Weights of a small GPT-style language model, trained from scratch on English Wikipedia.
Size: width 512, 8 heads of 64, MLP 1536 squared ReLU, vocabulary 32000, 82.6M parameters.
Training: a variant of Muon for these matrices, 11684 steps.
MLP neurons of a small language model. Each row is named by its layer, matrix (up: input weights; down: output weights) and neuron, and shows model dimensions 320-415. Each number is 200 + 20 x the weight over its row's rms, rounded and kept within 0 to 999.
After each neuron's rows, "fires in" lists the words (lower case) most often at its 100 highest values on Wikipedia text that the model never trained on.

L7.up923,199,177,190,228,200,187,221,221,215,211,169,165,213,224,176,194,188,206,192,207,206,197,196,254,207,223,185,236,194,185,222,189,189,218,231,233,227,208,196,157,181,209,195,225,161,202,187,208,210,207,192,211,212,211,194,227,193,196,233,186,211,178,179,190,233,206,188,150,229,237,211,224,216,195,168,234,215,214,213,198,199,209,217,178,202,235,193,209,218,193,187,148,193,193,174,229
L7.down923,184,178,193,195,188,216,193,192,191,193,174,195,171,218,234,215,204,187,178,200,211,215,205,218,203,204,196,225,210,205,151,202,211,179,205,224,217,222,234,228,217,188,214,206,186,205,193,224,183,188,213,213,195,190,156,250,196,210,200,222,206,233,187,221,145,200,197,185,202,174,201,167,198,215,222,184,204,196,216,207,163,215,180,187,190,176,157,171,185,179,190,210,185,218,214,201
fires in: "for", "over"

L7.up993,218,158,189,216,182,229,155,239,196,203,205,212,164,186,217,195,208,216,172,210,205,207,202,182,192,183,170,219,232,181,169,203,203,162,214,202,204,196,168,201,202,191,211,216,211,224,172,218,193,209,213,183,226,224,198,209,177,168,176,220,184,206,185,206,196,195,205,180,183,198,180,167,197,173,220,252,267,222,188,191,220,212,199,217,180,168,203,185,215,218,178,204,164,237,215,195
L7.down993,192,195,231,217,211,187,185,178,179,169,174,184,205,170,201,202,205,190,196,181,184,196,214,205,217,222,219,182,205,189,217,224,228,213,214,196,201,193,206,193,183,202,177,182,190,221,179,204,200,208,218,202,199,187,197,241,216,228,208,182,188,149,193,214,185,216,184,229,164,196,224,196,181,223,169,174,180,210,208,180,228,201,216,185,196,214,210,224,227,192,216,214,221,195,216,210
fires in: "of", "world"

L2.up1217,171,201,196,203,232,178,201,183,210,196,187,193,187,238,223,217,196,219,209,211,201,190,196,203,242,194,196,180,182,185,205,208,222,226,177,182,202,197,206,164,193,171,206,219,137,190,197,198,201,201,171,194,179,222,210,173,212,197,192,228,201,211,176,232,214,206,226,214,190,188,192,186,197,211,181,160,160,178,177,161,175,198,174,193,182,192,211,196,195,173,217,178,214,223,189,202
L2.down1217,223,202,209,156,181,208,202,216,171,226,197,163,174,232,213,209,189,195,186,230,189,155,192,192,207,176,186,184,183,201,212,153,203,211,233,205,212,186,205,212,198,179,215,192,134,197,199,197,195,201,198,203,207,180,204,233,224,197,226,208,211,210,193,223,217,218,230,237,194,176,243,182,189,227,198,183,189,222,241,198,157,200,210,208,213,190,209,193,178,215,204,163,189,225,215,202
fires in: "school", "course", "boys", "boy", "girl"

L11.up999,179,209,203,200,163,231,187,162,200,226,221,210,187,206,237,190,201,210,201,215,183,210,185,178,184,198,175,219,243,211,164,179,164,211,220,209,177,205,202,200,200,186,213,226,197,195,188,246,209,204,176,228,160,181,196,176,136,187,238,216,188,211,197,198,204,196,197,216,196,192,167,212,163,208,188,213,207,212,179,197,207,195,174,230,240,205,192,181,184,192,221,184,207,212,214,227
L11.down999,235,172,200,207,206,191,217,204,181,214,187,215,188,200,182,184,206,188,226,200,100,198,204,199,155,208,222,179,166,193,204,191,232,221,206,202,209,202,226,213,222,145,182,187,167,167,209,181,206,185,193,180,210,193,215,206,194,197,204,220,171,180,173,214,220,235,218,204,208,203,211,185,227,212,190,216,210,215,162,192,188,208,197,164,176,203,216,201,195,237,208,187,229,224,185,198
fires in: "the", "his", "as", "was"

L11.up416,179,177,183,206,210,211,173,203,224,190,198,194,179,242,186,218,187,234,203,190,201,217,181,203,196,230,223,210,198,204,165,203,185,168,189,207,202,200,169,183,203,215,208,193,164,211,185,165,188,200,181,172,218,193,169,230,171,220,156,199,209,179,182,155,195,204,248,232,199,198,233,201,189,161,202,217,209,212,213,226,236,181,165,189,210,188,212,188,207,189,207,203,192,204,195,203
L11.down416,221,184,197,191,179,171,202,250,194,183,213,201,187,202,185,170,227,171,206,181,190,183,194,211,198,193,217,177,227,223,189,199,215,234,212,231,147,216,220,200,236,198,249,233,186,213,196,179,196,179,219,179,184,157,193,196,170,223,217,212,172,205,165,206,154,200,196,217,185,193,229,211,187,198,181,199,198,212,170,186,183,155,187,177,180,210,240,176,201,199,221,215,178,206,208,188
fires in: "took", "taking", "takes", "take"

L2.up250,240,200,211,168,205,228,191,215,219,218,235,200,203,217,212,180,197,191,231,170,220,201,192,243,203,175,210,238,204,202,191,232,185,221,212,211,203,211,228,225,218,227,209,190,230,212,171,173,219,192,203,220,212,175,214,209,191,188,175,217,153,198,252,209,210,205,185,195,174,205,171,224,169,231,171,197,212,179,182,230,177,200,227,181,193,240,202,216,185,212,154,186,197,227,214,251
L2.down250,196,215,218,221,215,230,240,185,225,186,189,213,189,188,205,222,162,180,216,216,195,191,198,177,180,224,194,165,209,189,176,222,182,216,211,173,175,189,193,167,189,213,182,229,199,226,205,207,184,205,194,179,197,210,203,223,189,196,202,178,217,223,208,177,188,176,210,199,157,185,207,212,205,229,191,208,192,190,188,225,197,186,191,193,202,177,194,198,213,172,223,191,218,231,209,200
fires in: "decision", "decided", "ring", "fowler"

L11.up853,176,208,186,224,212,215,224,182,203,213,202,189,214,195,204,201,225,159,215,171,184,200,220,189,228,225,206,199,210,200,189,197,191,199,197,180,208,184,198,220,194,212,160,209,186,228,176,167,182,236,205,199,187,183,215,216,144,213,240,223,210,168,218,189,234,192,195,236,210,218,194,236,206,236,197,209,184,243,211,190,195,164,212,203,193,186,209,162,206,181,166,240,198,235,210,209
L11.down853,203,167,177,233,208,207,181,196,216,187,180,191,205,206,219,225,217,223,164,221,92,202,198,223,185,193,171,188,198,163,202,228,196,208,227,193,189,226,184,195,223,168,171,200,187,173,221,204,205,168,166,201,188,180,200,186,205,188,210,219,203,199,210,187,201,209,137,189,188,180,223,200,207,222,199,185,200,169,224,201,228,171,202,185,219,192,201,200,202,219,230,163,226,207,192,198
fires in: "has", "had", "to", "been"

L11.up764,184,202,217,190,232,217,224,214,244,213,195,151,212,207,202,152,204,208,177,189,190,216,197,214,231,155,192,188,233,213,229,190,221,188,210,217,214,217,172,165,185,191,200,188,245,198,197,203,213,196,230,231,196,220,181,224,222,190,216,179,184,189,221,198,177,235,204,190,205,218,222,181,179,194,190,191,224,196,171,198,234,230,214,178,194,209,183,199,191,197,180,219,189,238,225,214
L11.down764,174,203,230,180,206,215,206,182,212,225,198,214,188,226,205,139,175,176,181,180,260,181,162,219,221,216,217,234,176,190,217,174,204,201,193,196,194,231,187,169,208,194,176,169,196,169,174,195,176,180,182,221,184,197,199,188,228,187,192,191,215,171,247,208,218,213,229,183,175,214,216,208,187,182,211,174,202,192,206,223,190,169,240,203,233,214,168,244,204,193,185,198,203,183,164,212
fires in: "record", "history", "recorded", "account", "recording"

L7.up469,211,193,230,210,244,170,167,209,233,163,206,168,169,215,215,196,210,178,234,199,202,176,206,191,189,164,222,176,253,205,177,234,222,190,183,192,207,207,198,246,163,166,200,208,213,234,171,228,187,245,216,198,218,198,226,205,172,198,180,226,175,224,218,155,183,232,234,201,211,208,209,213,171,212,234,193,175,169,226,197,224,202,218,229,188,193,213,216,199,201,193,204,181,222,212,217
L7.down469,176,191,191,203,194,210,212,215,172,204,198,194,171,204,216,184,215,212,165,166,145,184,202,226,192,179,191,241,212,202,191,176,189,227,166,209,184,183,205,198,182,232,212,202,214,205,202,187,195,182,185,191,172,190,175,206,166,229,221,218,142,205,217,187,182,202,195,223,201,188,193,196,201,240,193,202,212,237,211,189,208,247,161,195,187,187,247,195,186,198,160,232,194,194,239,221
fires in: "took", "taking", "take", "takes", "following", "resulting"

L7.up1325,226,181,200,199,199,217,189,193,218,214,193,167,206,199,238,172,223,186,200,212,199,223,213,210,198,241,232,190,191,197,219,194,188,180,211,225,176,228,193,215,193,194,207,205,208,191,200,195,210,232,211,248,182,228,220,161,225,180,165,187,199,206,201,209,188,181,201,219,227,174,221,151,207,181,217,210,195,188,222,190,176,170,187,206,196,197,211,233,209,208,227,205,215,174,189,189
L7.down1325,233,214,210,196,194,245,193,213,190,185,209,170,196,195,215,156,204,216,207,180,146,205,204,229,165,190,190,225,194,228,200,168,221,169,184,238,174,190,221,165,210,207,237,190,194,190,186,164,180,209,180,201,224,180,210,182,197,199,201,193,181,186,217,185,196,208,236,190,202,166,187,182,176,180,189,204,177,205,189,176,184,169,200,166,223,243,222,202,178,217,203,225,198,212,201,220
fires in: "personal", "michael", "world", "abu", "quim", "miami"

L2.up373,177,173,195,200,188,206,221,211,233,212,178,177,219,227,193,215,151,205,191,191,280,209,201,202,177,192,211,205,196,211,162,196,224,186,223,185,175,205,181,200,203,204,228,225,194,205,205,231,171,198,194,214,190,196,167,187,230,210,200,198,189,199,174,199,227,156,182,208,206,179,209,205,208,224,200,211,205,212,214,176,196,216,174,179,207,194,220,191,212,236,223,224,200,187,154,204
L2.down373,198,164,160,214,206,206,190,204,229,226,214,193,200,178,169,182,183,192,196,222,206,201,226,212,190,189,179,177,213,184,194,204,209,179,179,191,216,146,196,168,199,183,185,169,199,180,190,186,180,219,191,177,250,188,216,202,230,201,161,201,203,242,203,190,231,173,193,208,190,176,161,221,200,214,230,189,227,199,184,220,215,217,151,191,207,216,170,199,212,202,215,214,194,210,194,210
fires in: "video", "media", "youtube", "website", "videos", "2"

L7.up540,179,184,259,234,223,201,211,211,198,189,231,181,200,155,209,220,202,204,224,189,220,207,199,190,191,183,188,213,200,159,204,176,193,224,197,220,186,191,222,203,185,166,212,206,215,214,215,150,217,224,208,209,142,186,203,177,189,218,218,204,175,187,203,214,199,177,188,223,169,227,225,172,180,201,221,234,186,190,227,199,231,163,190,201,224,198,193,209,223,204,212,223,196,184,192,202
L7.down540,218,222,202,191,196,202,202,255,223,183,182,209,186,189,190,232,221,213,182,179,102,214,231,192,179,202,215,194,194,198,204,205,221,211,194,185,196,203,205,177,213,199,241,195,206,152,182,194,170,195,226,239,200,185,177,203,159,229,190,186,190,189,195,171,203,214,229,183,177,185,187,223,247,163,213,186,187,209,216,211,195,194,178,201,206,186,189,175,209,181,202,177,206,187,205,189
fires in: "to"

L2.up1075,199,220,183,236,232,201,169,207,223,181,194,226,221,207,242,199,232,220,206,215,180,201,208,204,209,203,233,180,182,177,195,175,212,199,173,221,209,174,203,208,193,175,187,207,212,219,179,224,216,204,160,185,239,212,203,217,181,218,199,179,210,194,183,217,199,201,172,218,207,224,226,176,186,209,201,183,212,189,204,178,205,183,165,204,212,185,227,186,237,175,180,180,199,192,210,203
L2.down1075,234,208,180,218,188,198,196,218,209,227,208,211,194,198,198,207,211,214,194,174,210,173,177,193,210,202,170,174,198,189,236,221,216,188,201,169,214,200,191,205,215,193,188,167,204,247,205,202,206,175,222,221,220,220,176,194,194,240,159,210,227,238,208,226,228,197,203,181,255,173,224,175,206,236,201,190,236,194,177,205,202,191,195,211,201,227,196,195,234,214,235,217,209,205,199,212
fires in: "wrote", "written", "directed", "writing", "animation", "composed"

L2.up1083,199,200,221,249,236,190,228,231,170,205,220,224,233,242,212,216,199,179,208,190,217,201,197,225,203,199,212,209,201,197,230,203,214,194,182,183,220,175,195,209,188,200,180,184,219,190,196,154,201,187,151,218,207,229,191,141,187,199,200,221,207,206,217,186,222,202,228,188,191,190,206,192,200,205,215,205,210,192,234,173,189,211,171,217,169,240,184,201,193,195,226,216,225,184,176,173
L2.down1083,201,209,218,239,199,250,173,237,166,197,182,199,196,184,198,195,194,174,202,165,196,192,160,222,235,183,206,231,219,207,219,212,222,172,197,223,188,228,191,194,237,214,199,205,205,215,192,205,195,219,213,157,226,239,169,171,197,209,208,215,192,182,205,217,133,225,197,184,204,206,213,203,221,222,194,199,199,175,165,242,207,200,176,183,201,225,231,194,195,219,214,228,202,223,196,199
fires in: "all", "these", "those", "personnel", "rest", "selected"

L7.up1400,168,201,218,205,156,197,246,169,207,225,179,186,179,186,227,222,180,188,172,209,202,233,199,184,189,216,170,215,212,207,207,187,184,230,233,175,218,187,192,214,220,190,220,203,192,228,214,196,205,188,205,225,183,198,175,181,216,219,168,197,189,202,200,183,240,193,192,216,189,200,229,177,204,211,199,217,218,218,224,234,186,231,230,203,196,196,203,207,220,207,177,226,201,196,185,190
L7.down1400,181,213,172,184,198,146,223,165,229,192,186,196,205,189,164,187,193,211,217,187,143,195,198,195,238,192,193,177,180,213,227,185,193,264,222,208,162,176,204,188,223,238,180,224,192,202,197,214,219,218,176,199,207,206,200,166,190,203,204,178,204,200,219,190,172,219,168,196,220,203,230,214,206,195,158,218,191,210,210,190,170,229,208,168,253,206,198,199,196,221,204,199,227,197,156,194
fires in: "music", "it", "he", "style"

L7.up210,230,177,182,226,210,192,179,190,190,216,205,207,200,198,227,212,197,162,155,225,189,202,189,164,180,192,167,208,186,192,180,179,220,217,208,178,176,200,209,224,221,180,177,224,199,195,206,203,231,214,205,192,187,192,209,184,199,168,195,187,184,206,197,190,250,210,209,214,220,145,186,203,208,204,195,206,239,188,208,204,196,194,220,237,200,196,171,166,182,203,190,185,200,196,202,225
L7.down210,191,210,191,198,216,225,196,226,219,212,176,222,213,222,213,239,207,157,200,205,186,183,217,201,224,200,197,226,197,187,176,159,199,225,194,223,202,211,183,239,154,207,191,187,213,162,206,193,225,171,173,204,219,166,159,214,226,187,207,176,185,207,207,188,207,192,232,190,218,178,218,203,213,227,186,220,181,178,194,198,217,230,173,184,193,210,193,178,206,173,194,216,179,228,204,198
fires in: "type", "class", "category", "postclassic", "ex", "massif"

L2.up323,205,167,248,218,216,193,210,205,218,172,181,194,209,232,214,188,165,190,153,230,197,212,174,219,221,255,186,206,196,209,200,219,176,172,180,216,241,194,175,181,192,191,189,191,197,180,223,226,196,206,187,208,215,224,192,214,239,177,194,191,220,206,262,168,226,199,180,233,200,220,210,200,177,200,189,202,178,190,194,193,187,233,204,188,212,199,183,205,193,197,201,185,205,207,231,207
L2.down323,215,175,225,216,201,196,218,207,204,196,192,204,195,183,188,189,200,186,186,207,164,177,200,224,227,208,224,182,182,162,215,208,197,190,214,176,181,225,169,171,203,188,196,154,219,200,190,207,181,198,175,200,216,189,185,196,226,191,210,158,195,176,212,184,205,219,234,198,185,202,183,151,173,212,207,177,209,210,209,208,192,205,197,167,195,234,182,218,221,199,216,190,214,189,178,226
fires in: "video", "photo", "image", "electronic", "graphics", "images"

L2.up1056,180,226,244,204,203,258,173,223,217,224,212,181,174,224,211,173,224,192,176,163,189,243,203,179,199,236,212,205,178,205,216,241,210,176,216,162,192,194,238,211,164,193,200,180,218,189,176,199,193,202,164,182,193,184,220,196,179,179,153,217,215,210,198,207,195,236,194,176,183,195,207,195,187,247,215,192,181,198,213,188,214,161,232,202,207,159,215,197,169,205,190,204,183,213,224,218
L2.down1056,208,238,205,245,237,217,181,249,240,215,199,200,197,220,204,188,231,189,166,140,217,216,205,215,176,216,241,207,213,219,190,217,208,224,225,211,183,207,222,206,233,200,183,260,196,210,197,196,191,201,217,180,171,175,174,204,191,215,218,206,211,212,206,192,161,200,189,199,187,214,245,187,205,213,229,209,231,191,149,224,167,169,168,225,176,184,214,182,170,198,200,237,163,210,230,204
fires in: "taking", "takes", "take", "took", "taken"

L2.up390,206,215,179,193,223,185,197,213,211,181,166,190,172,197,225,174,220,208,173,215,198,216,172,203,202,199,211,197,188,198,195,177,183,189,193,191,212,209,174,226,178,197,182,192,179,201,165,206,202,231,189,178,207,209,173,188,200,184,222,184,249,193,204,180,210,205,193,233,185,155,192,198,230,180,227,195,177,179,187,209,166,180,220,192,199,182,175,191,219,197,194,213,197,207,217,208
L2.down390,202,221,193,209,175,186,217,201,210,198,211,200,213,166,240,226,215,212,214,201,89,173,209,174,160,209,215,185,219,201,214,194,205,205,243,192,211,169,204,200,199,163,195,203,222,180,196,205,188,217,196,187,208,209,224,203,200,196,207,223,192,165,210,175,185,210,207,186,220,205,198,180,227,186,189,202,193,221,216,208,194,197,175,206,186,206,236,175,219,203,220,203,204,196,213,209
fires in: "his", "their", "her"

L7.up1211,211,221,193,191,242,200,203,209,205,169,194,164,215,219,193,203,181,206,168,196,225,158,185,208,161,229,189,238,170,191,206,203,168,218,169,205,203,242,178,175,200,194,193,180,224,211,182,179,191,190,241,173,201,233,176,229,223,245,173,179,182,179,209,234,180,210,217,195,208,200,220,215,186,167,207,234,214,153,199,198,189,209,202,183,172,223,223,192,191,184,240,198,217,201,180,199
L7.down1211,166,203,177,192,165,200,194,226,224,188,203,209,244,202,223,203,170,203,221,226,180,209,180,215,221,183,208,192,174,217,242,211,191,230,182,214,223,236,184,227,182,222,173,213,229,193,168,211,227,206,204,224,238,213,180,216,228,227,191,165,155,183,228,199,219,223,223,195,138,194,233,207,198,208,226,204,204,207,188,192,189,197,209,212,180,211,165,211,226,210,198,220,197,214,222,199
fires in: "record", "records", "recorded", "output", "wrb"

L7.up157,202,230,213,169,221,195,225,168,210,172,218,190,162,206,199,238,183,223,172,197,197,221,184,211,205,233,186,210,220,185,213,213,194,220,200,179,202,191,209,169,181,190,211,214,196,188,176,188,205,205,198,218,221,226,170,167,201,197,171,212,192,224,201,218,239,202,215,173,176,187,233,181,187,173,188,184,181,207,183,218,200,196,192,191,241,186,234,189,218,188,230,198,224,199,185,207
L7.down157,222,181,203,203,202,187,244,229,172,187,197,170,146,182,213,217,223,230,186,206,229,200,204,179,215,216,179,167,198,203,204,176,196,174,223,194,193,212,196,185,213,189,203,169,232,184,181,157,206,169,185,177,219,229,181,182,198,189,173,209,196,217,203,194,175,199,176,196,223,189,226,209,189,168,177,191,221,187,211,228,184,212,219,204,177,220,176,209,199,202,214,168,172,169,175,207
fires in: "family", "families", "community", "parents"

L2.up498,224,198,233,223,206,189,194,197,184,197,207,232,198,220,210,193,256,254,177,238,220,202,167,217,188,216,231,208,190,213,186,232,200,216,218,239,187,207,186,208,197,192,192,197,224,210,205,170,196,213,186,224,206,196,197,208,186,214,151,206,202,161,206,212,182,167,183,239,188,168,205,176,155,161,186,203,219,157,153,178,183,206,246,190,193,210,191,183,184,234,196,232,188,212,196,205
L2.down498,187,200,199,216,204,171,192,188,211,202,215,229,213,206,189,211,199,212,210,215,197,223,202,171,182,207,204,220,207,188,241,197,203,198,209,231,210,194,199,202,209,223,233,210,231,211,214,214,203,208,245,174,157,228,220,241,224,158,221,199,213,202,203,191,199,191,206,167,208,201,162,242,241,223,160,191,183,231,196,187,173,186,196,206,209,217,212,216,183,210,222,209,220,227,207,229
fires in: "31", "steve", "1989", "191", "1930", "fowler"

L7.up814,209,180,205,200,180,203,219,189,170,210,230,188,202,216,187,176,197,213,189,220,198,202,186,226,189,217,228,207,179,183,185,193,174,182,174,194,206,144,244,203,198,216,207,191,189,177,142,205,195,183,227,172,215,175,231,200,195,200,192,176,202,211,237,204,219,213,218,229,195,191,207,202,204,182,168,213,213,208,203,147,229,205,210,199,207,231,180,186,217,189,191,194,208,195,240,204
L7.down814,234,194,189,171,202,220,235,202,228,230,184,209,222,204,190,169,213,210,187,174,173,163,189,207,172,198,170,186,203,186,208,193,231,211,206,181,217,248,198,203,204,187,211,194,193,229,206,238,228,157,201,195,181,237,212,169,227,180,197,190,182,201,191,197,249,175,186,201,232,184,221,203,177,182,200,199,203,196,158,207,154,202,198,200,204,192,223,197,220,222,200,191,210,220,189,177
fires in: "of", "through", "by", "from"

L2.up1528,207,207,192,175,180,188,222,181,163,192,214,176,196,206,202,238,187,221,201,183,206,191,211,182,234,188,190,223,175,182,232,189,173,208,192,197,207,185,182,200,170,179,191,189,176,212,219,218,224,213,172,206,213,206,184,215,228,229,171,215,176,221,202,169,201,218,196,190,188,188,178,167,188,207,147,145,189,148,221,154,214,193,200,166,208,216,191,178,223,190,202,159,202,215,215,179
L2.down1528,206,188,230,193,173,195,182,222,213,195,177,175,186,216,203,216,185,182,216,189,201,224,190,194,210,175,164,219,179,195,206,191,209,168,201,198,206,182,200,202,169,169,217,207,184,251,178,191,165,209,216,185,187,204,178,210,205,180,222,205,204,198,206,179,166,215,209,206,220,192,218,205,171,198,242,196,173,212,204,220,261,209,234,192,183,198,191,211,211,199,193,175,180,214,185,219
fires in: "species", "speed", "status", "share", "size", "number"

L2.up160,207,175,180,209,212,218,187,155,183,236,204,232,183,188,213,221,219,209,213,219,186,177,212,169,165,180,200,191,212,190,206,198,237,217,225,176,163,193,193,192,198,216,174,192,215,188,192,216,193,183,180,214,181,232,185,224,230,182,177,212,191,197,204,192,208,188,215,183,189,199,196,216,171,193,164,155,227,210,200,180,196,197,185,185,191,227,196,170,169,166,159,217,224,206,208,213
L2.down160,221,194,209,208,220,205,179,178,192,229,227,220,192,226,253,206,174,202,195,228,192,217,194,237,220,188,212,225,196,227,235,163,190,201,230,177,188,194,178,220,201,177,240,200,162,194,173,184,214,201,224,200,209,180,200,160,178,196,204,184,188,234,200,206,207,212,211,220,223,221,195,185,206,169,186,212,210,216,192,189,214,226,191,188,212,182,185,185,200,180,214,234,171,217,230,223
fires in: "type", "class", "category", "sphingomonadaceae", "postclassic", "research"

L2.up282,203,207,175,214,258,204,188,201,224,208,198,179,248,208,171,189,170,222,196,193,189,190,196,195,217,187,216,221,210,192,185,215,203,179,209,212,227,183,225,235,180,192,204,195,217,192,180,239,193,192,196,197,197,190,157,201,190,239,189,198,183,162,217,173,210,219,219,199,220,226,224,200,214,198,217,215,196,188,224,202,177,230,200,215,159,189,199,229,203,220,207,191,189,219,182,213
L2.down282,215,208,199,206,221,198,152,230,196,209,189,205,210,228,188,196,204,221,183,189,221,176,205,215,215,181,241,239,192,182,195,212,243,225,205,182,201,218,255,182,203,220,208,211,217,200,197,210,228,200,220,215,194,194,167,190,170,209,202,194,207,179,206,196,191,226,211,231,199,218,214,237,211,176,186,185,200,246,196,204,170,256,222,183,203,175,223,228,196,221,221,207,219,231,199,220
fires in: "both", "either", "whether", "all", "neither", "too"

L7.up1355,163,198,214,207,230,177,197,191,192,196,229,215,196,223,229,222,205,195,220,176,208,160,187,222,213,200,225,191,171,212,186,183,198,193,226,261,240,175,199,207,162,164,203,178,228,195,185,198,193,204,219,193,210,214,177,175,210,211,212,186,225,179,187,201,166,189,215,192,157,236,212,206,220,157,187,182,159,170,213,198,202,160,183,192,178,214,215,220,192,212,190,164,185,215,259,182
L7.down1355,189,175,204,179,225,192,193,206,206,214,224,221,198,217,224,215,208,215,196,163,165,189,228,201,196,201,213,229,203,211,181,165,191,172,221,218,194,222,177,197,202,191,209,189,223,169,208,181,194,215,211,207,185,194,221,201,246,183,204,153,212,194,189,192,169,184,227,186,215,163,197,181,230,204,221,178,162,215,211,210,220,195,156,199,236,228,198,194,184,206,208,185,178,234,212,200
fires in: "not", "one", "to", "none", "neither"

L2.up704,223,175,187,179,213,225,167,180,235,213,178,217,199,220,156,221,208,229,181,231,196,181,191,184,180,220,227,218,195,197,174,189,220,152,173,201,191,193,187,211,189,209,214,237,162,195,197,216,204,213,191,193,266,185,197,187,185,182,234,233,200,171,192,172,197,223,188,220,181,177,181,221,222,179,213,164,188,180,217,201,225,158,208,228,179,208,185,203,195,196,223,225,213,179,202,199
L2.down704,224,170,154,204,189,202,188,204,236,179,186,201,197,198,194,221,237,166,212,220,179,175,208,194,199,230,201,154,193,224,201,223,227,216,180,230,250,254,216,194,223,183,215,212,176,217,212,177,183,187,209,193,223,205,163,203,181,188,231,232,184,152,188,181,169,225,192,210,206,194,233,218,182,194,235,164,198,186,228,188,234,165,207,225,195,217,209,174,203,184,197,193,203,179,197,220
fires in: "world", "olympic", "highest", "worldwide", "presidency", "summit"

L7.up766,205,179,197,201,220,227,219,166,176,198,215,216,224,169,202,212,223,194,227,196,204,190,213,165,176,219,217,168,218,185,217,224,230,200,175,215,216,216,210,198,206,175,211,231,203,199,174,199,219,213,203,184,205,184,208,169,188,241,192,205,186,194,211,206,197,213,191,186,182,196,175,199,224,241,208,197,189,200,217,169,214,214,195,186,222,184,164,253,180,214,194,214,163,199,216,168
L7.down766,172,221,190,182,219,225,203,188,224,214,219,187,209,193,186,172,214,198,188,171,175,202,199,200,185,171,211,200,195,196,175,152,238,216,230,200,186,199,196,209,179,218,190,178,216,214,238,204,189,177,250,216,161,178,197,184,191,178,174,204,190,187,210,231,213,201,175,209,227,173,241,165,206,184,185,223,217,212,211,171,184,164,210,194,172,171,204,175,211,182,179,200,211,213,189,216
fires in: "of", "with", "have"

L2.up26,197,178,175,233,197,217,215,189,231,155,173,213,196,196,138,164,211,217,200,216,210,202,197,190,223,160,193,222,165,202,193,192,196,178,210,190,241,223,173,244,206,196,171,208,219,188,212,199,190,208,193,187,170,195,220,166,174,227,198,212,206,213,221,208,234,198,213,247,178,162,223,177,188,204,209,208,199,234,217,212,200,196,210,249,238,195,171,184,204,201,223,190,198,186,207,202
L2.down26,217,189,210,174,229,189,200,206,202,219,178,186,194,197,152,200,176,189,209,177,214,194,229,242,212,226,195,176,192,179,172,187,167,182,210,170,231,248,227,173,184,190,213,213,184,178,211,199,182,189,215,202,211,180,182,155,205,181,183,191,211,175,230,170,192,174,224,215,218,164,215,229,198,223,184,193,177,212,203,211,180,206,194,168,206,198,206,197,194,218,185,202,200,216,157,198
fires in: "video", "photo", "non", "anti", "radio"

L7.up803,182,209,214,212,212,233,224,197,240,214,169,189,200,204,226,181,184,205,214,237,200,216,206,188,229,203,186,215,205,188,183,199,180,246,200,162,212,197,146,185,205,230,148,163,203,206,198,192,210,187,223,209,188,255,183,205,189,213,195,231,206,249,164,197,202,206,251,207,188,233,161,196,179,163,189,195,229,187,177,199,228,237,220,177,189,188,201,210,211,215,167,205,191,190,153,189
L7.down803,218,183,220,205,194,202,196,203,173,170,202,228,192,214,185,196,189,201,181,157,137,187,207,196,195,175,225,200,211,212,199,167,188,192,202,222,196,230,215,181,199,239,187,179,190,202,197,166,210,186,182,202,209,226,187,200,200,238,201,202,200,198,198,203,138,207,223,165,220,206,232,229,199,226,213,217,194,200,182,199,190,168,181,197,172,186,191,185,243,206,205,181,203,241,173,204
fires in: "for"

L2.up1143,176,186,191,195,245,208,184,177,163,184,221,167,217,211,190,260,203,204,179,200,202,236,180,218,212,191,202,164,199,196,177,211,187,220,203,191,228,177,163,208,232,204,197,175,214,209,221,200,202,181,217,200,199,185,188,179,215,201,204,219,226,200,227,205,189,173,197,213,197,219,199,186,198,164,174,220,207,194,217,182,200,226,191,201,193,213,222,181,201,189,187,204,198,182,217,159
L2.down1143,208,189,233,219,184,201,212,224,200,241,185,190,223,219,168,214,184,219,164,223,132,162,232,208,230,210,184,158,186,238,194,186,159,162,207,195,220,218,178,177,209,208,218,224,171,209,211,195,213,158,189,200,211,217,202,210,208,218,180,211,223,193,184,200,168,193,199,194,239,201,200,182,211,178,221,187,197,177,225,205,169,187,197,202,221,207,205,179,192,202,180,226,182,193,235,184
fires in: "military", "army", "cro", "armed", "weapon", "weapons"